{"num_hidden_layers": 13, "hidden_size": 192, "num_attention_heads": 9, "num_key_value_heads": 9, "head_dim": 32, "intermediate_size": 512, "vocab_size": 2048, "hidden_act": "swiglu", "norm": "rmsnorm", "norm_place": "out", "norm_eps": 1e-06, "positions": "rope", "rope_theta": 2240.0, "rope_fraction": 1.0, "qk_norm": true, "attn_scale": 0.177, "bias": "none", "tie_word_embeddings": false, "parallel_block": false, "init": "uniform", "init_std_qkv": 0.0341, "init_std_o": 0.00545, "init_std_up": 0.0341, "init_std_down": 0.00409, "optimizer": "laprop", "learning_rate": 0.00199, "beta1": 0.9, "beta2": 0.95, "weight_decay": 0.049, "lr_head": 0.00468, "warmup_steps": 434, "schedule": "wsd", "decay_fraction": 0.652, "decay_shape": "linear", "final_lr_fraction": 0.0, "batch_tokens": 32768, "max_seq_len": 512, "doc_mask": true, "z_loss": 0.0001, "train_tokens": 281000000, "max_steps": 8576, "dataset": "wikipedia_en"}
MLP neurons of a small language model. Each row is named by its layer, matrix (gate and up: input weights) and neuron, and shows model dimensions 64-191. Each number is 128 + 32 x the weight over its row's rms, rounded and kept within 0 to 255. Numbers have three digits each. A neuron's up and down rows have the sign that makes its largest values positive.
Before each neuron's rows, "fires after" lists the tokens most often just before its 100 highest values on Wikipedia text that the model never trained on.

fires after: " |", ",", " the", " by", " and"
L3.gate324:151158113108117100144132180133112113140116160105177101145129087109141134106140089172061088148069172165099143103114109124149162162108128147134117162089136067154159129159152164165176128136183120135128131138158053135110092117139139157199157140126123155057135109118182133101104151142150118100139077092130058069103138088042131145098142143175160159123114115109179108146082082125107166133099
L3.up324:058121109088134052132162155126128093134077061122105092112159115153127142126167082111088133164114080154118150124117121098083107136088194161114120166172116145140123104125111116167157200127151175102087152114140099170104187126143129164157200208164159175170134141119133130117088178126178107118096088132094171092154145140117146119128107158180114110146078122074121058120087119101162156113192

fires after: " a", " A", " c"
L2.gate446:140034159093106125128137132104127105155157108070148084089169102098105100123138126143087099147111088135138088099107115132151158154201183148089159145115131142133143139165100177150166146091146161159053109134150092160130166022150139101115172121155065211121138067127131099083140148221130076148189116127147134100128060066137131106166124104138165147127050098116132166119142102158087117140137
L2.up446:174095134076141167109177057130115101093097146093142150113158107103126127135178118121168130103101109146146064093082072114155143126172116123138132076123107130148155063139158180126124170056166128116127063122134161158113128105122172146168186098081120189148091138106136085116141123148128182150130144131078065108148121106120157134132138160108157111111110155083122125162150172103101102146063

fires after: "\n", ",", "-"
L5.gate41:189131124166084128152134119134133165106137126193164085203135163160122143159126113118118099067104194093187101111143121158159158205105147134075158097123071165176082145138141142119158129119095100049113141112063093136107108030142125087129102156096109119141160093136137147105161107160162155122126140125131138126147122088111158143147110134173189160138050149080123066067174111125122086126137
L5.up41:142132192094096192090132144133131042053138212160147120134144135165095081110066150067201208086085158115102110121133056158113145174114132186073099152104108179183119191147096108180094145147131099169133053159109128127176128118111104128147133088151136096168105134091150133080113115131145089148132160110107145171096128090125150147147115132140135098189143159175137103119067116121122135130120

fires after: " ", " a", "s", " |", " A"
L5.gate284:159102117183132109150161151149138095132099070190125138090126141122128116128095114123140121160116070158116071131118139045126151149159131127078173149075059073144147130123135170124098094129175102114214106167154162106072137147164152069150155153143091171180147140135108142108121111165151123140131118126114137113122045098113120096125155098156126151151109138168175121120089098068132098144114
L5.up284:107087151193120185151106130100038132167124115103154104110144139138110093141151127104116144149152085150133155128182144099157078140180112119113163163156122099110188145144119080096136119154069150110135060129095092134144109175094098206155118160094104137078130097192140065150096090098149137142136164151133132169163125150138159122104143066111076105127174134141196071087069121130162070115125

fires after: " in", " In", " Pa", "In", " ", " E"
L2.gate98:186136135163071112147139152175136136133139076120175083092090144113118100143119167082108086066105175196105178143101085146182122169122140109102145218121117174098119144100115106094152075072082129074135068134050137068090141092146119070140074127135092148109086120181102183138070107157150135154087090156127091113102152110115172112128134121127132111188104155093139148127106108113122120100127
L2.up98:129106136098098116168158146099184105111189084139143082170133080090135097154148132107150141146145139151117174106121118133181136168112164096104130166130179172111187130130099178146135121094127108074104081164059115045127186130098095082104108148112130119115128139186113109120169074151202121120139171130116119080135154111133152146174121148131126169163110101152154075154125104091158111056159

fires after: " 19", " (", " N", " a", " the", "|"
L5.gate131:111096133170185127184109104080129076093185112111138128156192168121152110123178096154091081182071063161180083115067102084138113089107160072095157153141129141124215210164125131153137122119109113131092065102127109161077118121140119125129159119079168118159133147132148132125083114117098115060118108115145156133129097184081135080106089157140159161101094148152117111146140046166134105157089
L5.up131:145158146139140150078088173143057126160142089141113155123149121091136145141121124131100108150129126165093123115156121190090107113053126164130155145126135094144151050111137107093108141047103109132144160130167098128205097094152069096207202106118168153102065132143161103130063152117146107153119177168123152091037133122132139100102116092115120122090145168114165095105094123118163149093149

fires after: " in", "in", "ul", "lu", "l", " In"
L2.gate298:079171130079087128119136105137123138123173099046126111149153103053117146141063120142103068076106109125200157115106120136145167138122145116079109127122114161119092096115154158086184095150148154148106134124159071104116112147152077118133120116086087112123172091107052140092103157189042184134076138154124118114096086149093151142095136105161079135145095151135157090097128110134116100108113
L2.up298:115155099121158126098134161106139119159152144154120072111142119176181159141088114128172118087110132096121102157159097120116166139056178175127181116099108088127106121130161138128113112126149145091131109111100120135176161136127137084120095134104178137173134092117117087138122121148143105152080099120158096071137120103123130061125189116106103129166163186100164106154084194141106109142112

fires after: " a", " km", "ra", " the"
L3.gate22:123103069150116096131141119109099116110160084118110125147126147118146162073212159163117083148117144135110114169102147069148164180100106143085149161154158161140126166120123133129113140092147085143043101136139111108107123069131068134194091110132149140116158113117155106127079156170115099149150161062126097141165071100124119103095162148164150161173066183113096057111147070095102084117147
L3.up22:121177126119119181121130098092129122150116136112165071129101145124126112062168150123133176115071104135125083113122148095070144167080168073123142116165169105074113148127122120117121077154158116090124106149142158115129150149160119163166101105069101138138157103115180089094081108095181110138134107156107043145167061139109092110141143091146185093158103187136108091160136140074099084169155

fires after: " c", " A", " a", " C", " mo", "r"
L2.gate137:130127088110129095156166081091118116128120093143165127132187149121148110104142068098098084149060138145171082108140122084106134178232149090207161159096107198153104147118140152141166115043129121167118123138140132166139122151115149127168142146173073109119133122111109164093079112189107134147169137175079147137163128107126135084126139161222110134153073175152154152134143130108135064175103
L2.up137:117072145160123133160127134206180020179160135139173131121135141107135163131071099104089130090061127146160092149172160182125129135067161135135173126137077111198128078144191193152065110120127182138143076170126156133145156151139079151101138113121115130123118121120107125139098133151084121112093106089120082099149180156087124063134129115101121137116112153167122143132116133090176100139143

fires after: " "
L4.gate348:133123113171081161089120123108099134101164071128165150101165159069061110060085215114123113101110137111107150135138151098145131141107162187082149159105089125119131131182126132135114090122172102090119060114066098149091088166180141119107150128157140160088141073140181145150107081108151107086114105138185178111104089124068118110138091147155122144180140192116161128125160102079205086126105
L4.up348:105090109131106134055107155126101130172144098106115155053149083128088131109087118040134161134170080135166130191162191091122190145207125165070123158081084104152042125152089106130114146111101121060148109108112133078115121195161159150109095095162061116142180104152117147124113121135142164094102148127129179135104128118122131119167166181147142171124148140139171137065143119155165161129161

fires after: ".", "–1", " Award", "ar", ","
L2.gate423:143172145127092139112149117082077197111133065126180108153133080134068065109113099135117198121142162173133135135126115147150187134115143133123158136133103127088135191143077098120151143142115152094210094118089122147148105097130097115180092163139131101112121130075105126090098095133137111127128124109113126061098074119172155147148149128182125137113090111193106146048096111153167121155134
L2.up423:119151179139132098091154108132082155120158133080126042139136141143109171141166122154117153134127163085132142127107145117133167151093152193154121134119107125075100128153137070145103126113113169113084115073122131113144111122155130179121105111113185071083092147112072108118114141114107172167144098116120141083082091105067131146111164152125124178130099131094114097067143087109132029120166

fires after: " |", " c", " C", " qu", " st", "s"
L4.gate477:167148181188107136139118109101119156186133091123165103167176089125130104162114162162101170135112169146131121121143128150120162175174155086109117135066107174189064138140130143100127127174167162184150190138120108155159121148143141110131104127147145151133158114147168150080118140173157140116196094191183170125105123135109121151173166163204081159167164097131152108068153085101128130088113
L4.up477:148078183115089126101083098147112132157148126139163126132164170135140144150117081112108135164183128123135120095145120132129080161193130116119138141181111113126099120102127108159099126064129132152072125141208032085128159071104106102192165104159190182141151077153095150156130153078119078102075140158130175107171099127169104084102139099147124127099108114211174119141104095130125084161144

fires after: " the", "|", " The", " on", " David", " and"
L2.gate93:092137095096074108090107096077162135087083146082140113110167097127127121057152126154111180144095165161100135097176134103112092138146164104087119144070116103151112141181110152111151113156136110077177156088154167119138110172135120098205113084109161154034102106107154143106125113128106108137204160120111135179078089151100138156122049066121110116098175133046092089109129134117115138152148
L2.up93:157108128129143160161130174118055170203143096143128131098096064120122087097152173160152184133101167122183177180169158138152136155141154153152124195182156145139146084123174146112146113135159081114166077124111131149128122141121168141154118144112168189074123112153135105146128115129126073168155124111155119107128168128168184185056086134096121125130140089144100150135109148105136158184155

fires after: "-", " the", "|", " |", " "
L3.gate498:185057136184145123074092136062132105103130095164151132109114213094129138089173196109105100074149115121139053118122119139163152158127143143106118161085043095175129152110148165130126070112135120168121071094146156143127125106153135092149101122144177119157148100119129102124072109115141147081102161132145171106156127120112154122094083127153127106143123165067112085077170169091156090067109
L3.up498:154149089177148117137125117107128139123126151226096166149131151133131117117160177134168126172090090117124132066118128144177144101116143190070132135120062145167170219129110162146100105155139089091110105086094163132167081181116187151147132128124153123165163104171158099136141087114135162133066190164113164134121151101077090204152054099147169110136137175198072135107121165134151189123122

fires after: " In", " the", " in", "-", " of", " ("
L5.gate74:140140113110074119112116171083158119102144163118208116135148092126154086111124161196110128111097143097136109165150071099108136183149098130105134129131095204137156194151106171140088115122118151179142127093097138161071127126159113137111116151135102197126131088147151056136111095124109144114176117112045153071104084116085143093129103137118146080148078145137141079155115116145129082126098
L5.up74:129151177127035111093175144096149173122058157117167049126224131129129152160106151142098107082215109102124132170141125190170147135138153112115101148124112141138127164115074145118133149122134151159090097113106060084144113118084114110110093090075134128082112121076142122126188150108197108118153144120132159104130125089137161097096146137102143118223088134106165125136111084132108135140137

fires after: " the", " |", " San", " in"
L5.gate150:071137166134103067076136133117105138130104142084149092165116122117109167152148112127089069130142109163124129191153133122214156139113193195076146120124127175128074119144206091173169157113169105123136110118141101140157164156150121122073092130078151075127177152119135132126148092165068182115117099133109122150150131116125213168152158143122103096174145144105155100047149129113159095065061
L5.up150:109105079156159094111119137040158109110121133153146133102152158118092094068096129058076139168136126117235167160111173164141177144150125154125106174182128119155036107148131112193117135130118174135062175076133171129151103136189121082153115120132177116165167131156131112173136105162140144147119152079148163070101079092146153104121136148095105114161110152088129107161101156094137136198120

fires after: " the", " The", "H"
L3.gate314:119069063115135097123110090126150111155118145152132146143143149135068112132150092132126092174149091158162105106120106082141164114146141145122154097116139115114171134138201056119091111132187054136090119170196140135125101177134144112181158145109169118078149145163105114115161144161133151086065155204120135135099107154105168085121095098127113157199091122151172115142139144137155107084106
L3.up314:123123122097142119140126212190124175147105117135177115080071196101137124116157179129140126095201100157104134052125139175113069150099159125155122140110141134152111106170145121139184196154151135105110130109146097164149115056103044189063103089118103106106110121125145125104147141125139120107177089170063155120162137163135088050128120142123116072112145172025137107111113136100120142109116

fires after: " |", " and", " the", "on", " to", "ci"
L3.gate440:114109112144063172115158085136091136087131105099146117213179122113161098157192117137097167098066117097135141161122114083109160215180165062115116135092158174129082118127135149091115114154151106114100110083124121133097161119115107120156148175143101148069132098177087125072169158147135129156161094107101200103139103123115206155056093120152091111151154081145099109163067119104192130100143
L3.up440:128099175122125134110106136103030122099035068107122085122144126126098140090137137126120123124117145138160143146213078091153115177113125077190133139134087153165144073099101130088161109098096088141149098084186103113125146146090153144176156107080153158066132089086091144104132145125141090155119136104088189100116080108138140124083131139123138142119147121097114142099129056086179128119111

fires after: " the", " The", "The"
L4.gate379:091109103163132113112140117130061074132171113163145168138124090138114145098088120144104105122115187103152092135093126097138137159120097168119144101068109143139110107160113097110136138163134131128189132145153119142115125119111128144193132142161129149114134098156176132110103176127129168126146115164100082129078099092143202173107146139171137112121071179066131151133141104156103203097133
L4.up379:142106053190116036175102185101094154139172173066141128080105191118069140154178144162101124088144142189126135101131165096211136125143181093126146123131174136152144083128110115127101179119139132161137140116122138112086182147110138129173104094145091122107063148091150146112107130185100106110131143138115144113089127156176100144137124178105125137110099174075084153151101181176127108176165

fires after: " |", ",", " the", " a", " f"
L2.gate259:191106158162054096126128106138111125127084131084133120071103101104144118079082170131073146099146145101079114135080075161140105155141111103137121155072111120149085178193140131155095081106086135108096112094102088136063156092103077109122064130123136146110112087134176157117092141174155085141206149164157192127160138116125156124139092138175106087187028168128182128098097158129142062137128
L2.up259:133157155125147164121135133136179106160116112122122184091066164114141040135174122091126075116134139144129122131113132139160186099159143129151147136041081127122115154120122069122182153112115085119118107115092126124118098061103101094118129130118101096119151102113157157154110097085122085083160103120100204161159126081125148174181108121121109158150087119170072143138152134107110152180085

fires after: " |", "\n", ",", "-", "|"
L3.gate479:138139209178116127076141175102068114182087087117148123155117140115132110095119145145081158109115119117106122170164070170148138118106130154060135123133110185206148187113136095130167134132140066116182167134110078104132094150171187132116101141123108174143128110119132162119091171117187114125154083162129109092082151120155117142097178144195183119135133152134111114135128176139105153157133
L3.up479:109100153150132138131062165128087067119084094130105152107102150164126117128139127132130136171057170115093150136105070190138097111108123194121125152138108161143133186127108168184203174117159120150166134179135121156110116114117122148149094149180142110099150151105176122091063164144180084098161156099124152075168125121126169162156133152193146076229154153089102099134097134132073135121140

fires after: ",", " |", "-", " to", " &", "),"
L3.gate268:130144082178094107134136162110119155105135136098153085187146126056121069079182093126075153119068097134109097158094093150145125176200179150126088108061117152122115136160123157126115136145119104121101089132120066106167133128138129129134101164125057133133114122123140158158095098183098095128192111144113148092126063058148149164095072161168172131098074085143088165135147175110118113105178
L3.up268:188107143136103163166104086147130150127062136154144177142099130106179148109086132049120109114082080104140117159082113138150106102178134141094109053134082064091117145144138171092120059162144124125126147124035164153083141051124133181136139076129101173092137130149169151154191112110137190137161156155118073118159132101125149152147095167167131124107153147055128102156182158155120158113151

fires after: " the", "|", " The", ","
L4.gate140:126130126119083133158155081147125087113128105140140158125121066171163177136124189180114092141076198134121112107117124134156157124089178192127128184143160093142144095124099115123152179151145140114133139169142132133156158124123151161164118231118140146103166102106155159132092185149172121066169126146148135166089123066148139140110088156120129120132133143051111119095098150122142094097094
L4.up140:154114128113120131138146107165129085133088110116200153079070136180190105101095162112148115172076191157117129097137091120173139103108193180094130124152174158187122103109101095154166139083076146131121156174157125141116127150128152167145164201136085101094129159111158165106110109136104092119130090125057137120092145121143125072068124138105138116156125132067112114147148140079163094079171

fires after: ".", " T", " |"
L5.gate368:143168177169110139120141153172105140076139114170157112096121104166077127109050163133057155099098113116129124151110126103098131153146100103108119140089120139194095107081149131123088100127098114087173156111153065080027165068122121117176098153176126110149141087153113137109120103169166047103136097130164147130110091099099188086129133120202105102143082162168158154135175062138185135140071
L5.up368:080141161074115115167116143113145130125147138141118110162075123107093125149128169062126113135144131138148172120102141111161123204158105087166154146150106134092133147157074092103107097111087104106126152121150085146132126048076041098179141071137072080139157148183117111086096171140119078125152129103089136152137095116105153127123117068157108100110053117188104131063138080177139079087119

fires after: ",", ".", " Bu", " |", " W"
L2.gate501:195136104143082162168163111100163129116190066100154125120105116126134064108176145149085132073145156217109101144122139161118158146174111146103144147126111149092110149152164106163121144157117158126137089178053072170090103134150129124124082082147084118084189074121109124108128136073110061108112172156086159130115111123129110162123128122133159115146090100166064109105100126071102144143083
L2.up501:102199153151172163089130136155119080171122159127066101201107151195182128103156085177184082122153149169166100119122108193121107154213143174191119134164115171074120152112166151139150125114151112130074111085152153124172130107101113176114126155187060151154102136168091169141133112135150131100138111147120126181136112141154139142135177130120159090172160151090133044150083137131174102130145

fires after: " "
L3.gate112:177065150099116121170116153099156100139139099150125152107122131121089159106093148044133142176089133138176131130119151142112078168076106082075138109155117109163099141201085157125155139172111120090124109129092100143142170092155141173112125151079157164100139044122134167165061130113184101112109141134151190127176067163071165110164117119142126188101131159109153158090156139176091153158054
L3.up112:095143097130115162066086107102088109139177150138157121098114115121101080078075149125136119097119108142161130162147134091147110130089092074064140185104103133139075160116132140106168101172116174110125141126151168136093139146097162169075076168174114166146128154144081154137120087082088137118085149087152123120191120099164128069124176087086141162134094084080125120104140049173077106147073

fires after: " the", " h", " Th", " The", "ar", " a"
L2.gate281:142102089109099110104163156151158141114157092085120124114181113175154149115090162149130098171110119143100141094151148105138139115139176101109147128081088132147168131196093149180137147150106096184147122053080095137141119086110125147105082131144062189116129036148155151137085099205053090154158117152102168138109108080105179079124054120127090179163061140140142107105125047138119129193123
L2.up281:113076103125078108171154155161085082129173088150147117136111128118084137153099099124159058180078106145149098099118178101121120142082188121161150160123087116132150099152114129143100129134128092083089132153122145127146175097167154161169106185062100145115095132133144147166133157139135130150041100129108114127119098114141078039085137121104095063195103135109102135124175153144067130120119

fires after: " c", "ro", " C", " |", " ca", " Ca"
L5.gate357:137063107095140117178110113153080118117109073117157108090108120110139129132112125154113127160128159207135130156110168139105161155133139139151170143153101176133136167108112169064167086031077197109155118139107120144128131189134108119108089141122197141140162110124139106059106171114059171137106070149128148073121125117142148107093081167130125171207095142110176088173128127105035114092163
L5.up357:093074162165137098159116146086137106126151110117119178192159082169148148122155133142068158155103187117220097165127138119113120168159182117201152118139068132075113109113124110135145150180083168177100148114144134145152096159125109177122139133126124128108164131117074110077088129146101132133187115156087180095136129103124109087127126151132094066082104124126188132064130114090129097147146

fires after: " the", " ", " The"
L3.gate296:066061090103128075117098133143053160136116148123150146049147148132136116103131165101120122158153171158108099088148124121119137181099171163106154154138051180119141151153104136086222167083126131122157103112140116069168137138161124102072099204095132184096165106159149173144149086128083155091118078141147153125107076116105128089098105104152116094171095128050140097120134134165110149104158
L3.up296:109143162124151118129140130133088110129072113081118161144051173101105091153136169109125045093088094174038141093143151150128116121140131131111121161117153187133087114177078105088094160157099146107121128166159146124099142080066134164123117137152140104093138168092137102103118166164193127108110095077110147144088132136126135111158188104112081116164132164086112165145155129089114153111121

fires after: " the", " The", "The", " National"
L3.gate83:110066093169078150092130078113090074160141107229129081092211148117118146033102127125068127181089154153178117168126051092108101145127149142115160135134124139089140143110110096180146119125124130102133150079176138105102115210115153119079129141141147140122167105150158142108065094137113164152137112152138141158071114178112159067139144056120127102170075122092139101052106111164161127137162
L3.up83:100109169088150125024113149096164141124145082173150176146159147112127163113111170149158070098169139205073119099140124164131109165048128135141113077135127129111148125168171127139153154116188124095131173150196146140167089114163158164214116080146104095118148145071168107102088094063135139157091117151099098112099133134128142116143145098147168109104075185094113119116166119059113125177132

fires after: " the", " a", " in", " and", " The"
L8.gate133:059182143092096104157137141086123157156155156117126101175156176164146114135213160126083093129120181116062128145122126125153190150170177100084103136128109133166102097142126120125105086129098130134102100120054066102164098185097107128105086118098121154094172128120126133151114172166164127104178114114144128155194141116075170137144082099094127142109173181085140086147132146148142145125099
L8.up133:154124143126164127121141074126097135123111128181144130050157124127158128129132123134102095111133164112123130131191095128134100016187122128191064146160116095161121121127142190148094128141182089096110096099114188129121112140120134115149064106194148094144124133139083079119188104120175141100101084152167189096138103141187167139123151072130092115155161125147122107124086172088078165120139

fires after: " a", " A", " the", ";", " 19"
L5.gate158:134160127112142162129112118036209071051134106113122094112119145075124142155158097143159074165122117153125142130057137067139198102076081138110146185118100163167156126169157113151101073115145156213109135107097122161079128097158164132121120140189150156147159115125173158089140136146104139142166116144108188114159122108139166152152142143124169112188083144128204123121139144147124102121060
L5.up158:098064108149109041171130147077087133114173164090100134095197153129073210145156162147118149157133090139109156096147177105117129153150163121149116127075123125104104088151136150106143082073088142078133142106159125167126174087122048134162110139119101180158156133143127148195130101104160131194102131094157105107133065043127180113123131154149093166145118180133176107154116114136104125080131

fires after: " |", ",", " In", "14"
L5.gate344:170196154143054128112166158134129141100073122143134113123096114132104134173172118103087162126121140176120139161135037144164076144173107132082113114099084149164067178119175127082167098187098128107129112142144144123168102117108111097084096113100114191119119160139111122134112113157122160112093123137097202106150090077122165199103163084168185119141099173167119108106125107187081121157139
L5.up344:163120114120130179111112155092070112100122151158124135084149124112182088164122133084127156168151185140168111192142116118145102121086130135159127150131140106156095149133146108179094146127138126152112081082117153163186105090113113117174139097195147118050185131140130094130208119154106181160174092152123050160116112113155140140075088122114162116149187090188103123134182134131108164139156

fires after: "-", "|", " the", ".", " |", " –"
L3.gate7:113100158131139060136164148121106197146121094129126116138099171153140129049091130069151051096154124133133146145092127153189084129172168161115114156126105105144138103127143144112196168156108106091110070149117156081156103095134128121129098120140103163081143148109140105132075099079104117150184137093151107122131184129144167131097056068220164072162102134069090043124097128115122072149123
L3.up7:122113153172123060108106123086067081131092157143166096127210113162142140073132180113092145152090141063167113077126067144124116124171104114145091165123048113183124131154119120168111098101109104134125139100097159147107193165161114146089101110123106162135114141098210196127113120143131075146134172118110186097115122135150157185149099157122126098187061154067140117066108134154138143114145

fires after: " |", " F", "s", "p", " dis", "cc"
L8.gate289:120098095091119092117127149082104152059073055137136134146109137122127122159140132120103105078083120158121141125138106128160171114154120110142131161094150176145133198172140111073124074138113136114170096060074090161099131096136142091173191155155076116186144119124115110118176117205139111068194146155117169127097121100101173166100101216209115128148092153125131120166109089156175162119132
L8.up289:096146118123124151151200134071138094079117060108153085115114159158138116132155123115143119123178214116145117089121101159116173130123118174152127145124160137160170167166112165121117104160110124092161146057108117168131135128149114085149115148146086103155133116115117088029147090187119089127123099161061126113112135082066158052123150164160104131125096141184131147146135071086188150115144

fires after: " the", "ur", "-", " |"
L2.gate308:152177129093099160105114099077146130111101101108151128157146134143163130112165140166159167103090156133128172091152129138101137114187170080056155197063160170120135152156108195139134105152154074076140152134136085142118113119109106107146178107153095089108136099151080104074103141140140170097125114141120171199140072197159140130127070142136137061112108089069116112101076109111114127172175
L2.up308:114134129133127085109116124127113080068095089077135136098100066150160092123102161134140136087116126120100133191148106132160111105192132135129066149160134136089125124147171165094126096121135157165149163117183189123151114094170206156179171095166171126130139168087176094174074185170156105096100151139103166144158174122119161173130110155122115083117049158118129111159155138098133109156090

fires after: " the", " 19", " a", " The", "s", "The"
L4.gate12:084121125099127098068081101075113161130133097115155135111149127095132162096162196153125151117116145201138109123130135072124096150202203202109134164124084159157122134152189131123150104141137136102119109075157168127137112048088073116159131128097082198145131118136141156142107080168127160166115137164139128141107074112122167143150143108149141159141111134070112097116111112076118133111097
L4.up12:107133092134170105164161131046192118121088119110150146136082132140148175188217108147126077174093114152082126119128138116153139152138123130169136091182196128099145149136104168083112125107121142120098145090116118085100067100126125116159149152085188144120112131191102135105135121206077124147108038085134120137148116117116158069097130072144120137135134087109100136127139133092154121144106

fires after: " the", " a", " The", " F", " f", " for"
L4.gate127:167120092161116141103174131121076110074164106160100173111066131094161123139160129167150100197126123184098132125111126191168143162147149093173150111138102141149170151130084144106161095147065121135094113152145037113099092107088125111137096106180084116104114056107125151174133133113107102137167158137119158102160107078168120117081096155167107094113132179072167085148177083125127075150130
L4.up127:099103134140118134110093165094061127161164130158146123086183197176095090118092160163131136143135106173076143114094151129110125105154142160162116184133147111142075154107076147136158099077119097131136132082144120154109123140135066147150121122157090117123082109153102066166104096161091084096142128130092127177161101069152114099125068132155156106158091159134087102116124123096167111087177

fires after: "\n", ".", "hi", " W", "*"
L4.gate283:094149104169048085120151074158120106178114095111164153144113164128121117116128135143121054088100111115120119092143087129164084144193117185094121128097162102158114166117162137115131143142160132134088103090131144119145147114129115138112161069076144197099153106104131143106158172145194116126114149126142136197119061135121182098119106097224168157168098086105091092093142150111138065097093
L4.up283:189077167147081137064116185149086092118126103117108187156166182144146076145155167107204105069123156139154125165124128171096165115100118149130116167116159117101151085173079086140124161148156123129228071156144067186164043125143116164123090075158207121117152108109121102155106106126099116148137132094141096146143131197134111141014101127137127083157082145131118122107129166132162115109097

fires after: "\n"
L5.gate428:147190142118095138105159104162184168103159124193191048177114108168134087149157081078092084124109133140124146121174108090119179147182170124097102097114120143131116166119178091146161088122101100124130165086150068177108106097146141107119092139131148117155131109118153089129124169133095158122092119137136184119119121104080203181111189166178120134186089143103127129099144172197133143082129
L5.up428:115102164070116174126148157085098114135149208159093108101145176118072072142138172121147106128097177130134096045143120133174093099101097116115141132136160145196135106139188152102166116079092121123077071137226143116061115149160092105149127161115105139160092093098153110104123105109097093155155121128146151118185130108176133123162144163119154145153103163149110122094144166131128114106087

fires after: ",", "\"", ")", " "
L9.gate322:098097158150079151142142178151101200135122118175155104087063159121164189142121165110100144137172128163191136136090059080123139110156129148165141112097111114130197103146068101092158105067169075154118140148078157156146106160090170137107087107136119137088095166214159142079102118151165181149126197168103150151087111149127128127146103158124123093204049153159134086162139148096154138120153
L9.up322:155126120156141126106106136096174172116147135105075044162070122069164133108149176153081178121123147151119175133108146088124139101174171119155111136160073099114147128080152139139145129142152099156153141154091123158107093160087180113117082133122094140057156085132128105033139089116193118138141157169132149119153156100167139150114133140104159128116143139076141122100115123085159065154159

fires after: " in", " the", " M", " 19", " In", " of"
L9.gate343:077147110077101125119124140126103127146177134058155068159118147143149200163174107133123093082115159140126123148122115128172181171106161125106157169114120129136141129133127166160191120095143176128146130155161109136128146069053118175105114198152072107089137110119100128130131112172103123163097136165082134079103082138099133142123136143088133109181036138132089081152143100149084159116129
L9.up343:070120143135070092111152107148115145104130140091094142134173062140125122127117097173160088093068107083180161100148107115208130138176100125142079189109129136124110198102118104141071149062123098094140065107092128127152210132112125122175087136102114156166100150116119073137125146169108165140175103156155107031131077114113172080166176155180145104211109117103150122063205107135156107113125

fires after: ",", " |", "-", " to", " ", " and"
L5.gate430:116093135103110126142172138118125174178118120119191085128105179085123144108067197159078140138132107098103126029118030108134109101150135113165119142087117098129107155127080130109109145121135099104139124142121126091094045188166114173068092080126108145036149119097156130110177076158157136114156105159098093078131166191164098114145091096147125077113096109137163083127120145100157165111101
L5.up430:112132082103109176121068191156080127132062082123161112077057133137147098140134103180117207057107073136080164103134087091127107115083135098127152097114158096076039163169124083147134149118164105108161115102152213137128096089170130108126116183156110121127145130112133109094142070149103167136109171121072066128158165151118121138112162081062146151064130117091046104114135146147103161093097

fires after: " the", " The", "The", " a"
L2.gate448:092095167072098121126127168068104153113080076113138156080151117110117146077148138172106116139097172105201102156112102120128102096138205132161116154074140166160134105131107119181229058139111107156144139086184098165148132073147082160163153167162081171038090147112125105134166080157066111110184133121105142110142112147138146105130108161164123089140074132079120114117134125133125105087122
L2.up448:127171138113124108184138117138130103167109132125184157173088164110101100096188178117143076120123148102099102088094113080145158151176088154121082131131170133226120125125146168133112135115168158121108100095112107142129084125160179072132135112116155152128150132169173099114127122092110132101143103099116163166036141138160154128111148124075148072066141115188122107104120118132209103153127

fires after: " ", " a", " the"
L5.gate302:095130138119121080129145126114076111129108114014098176018132162107089088157083110123140148119170107136083114119067098081136161157134109149100108135120066115113100145151144109105110145079118127165077102102110105169091133089149144135151095086125184221158113148129182134055149085228119109157100151145180163107159099122136160113150155120136088137123127145128108125103126091131121130131168
L5.up302:126113141097173097115078130157074169137112090089135163152154139148106198114160104147130098138155145172127123104203102162135173170067079090086136173118163136200110022142105111127106179112133098119106154074171090145109139123147121150156133123125091177076100122095111148143106135142082122137129098148151099139076048089152114086075128178114127156077081175162126101083102203147079144100117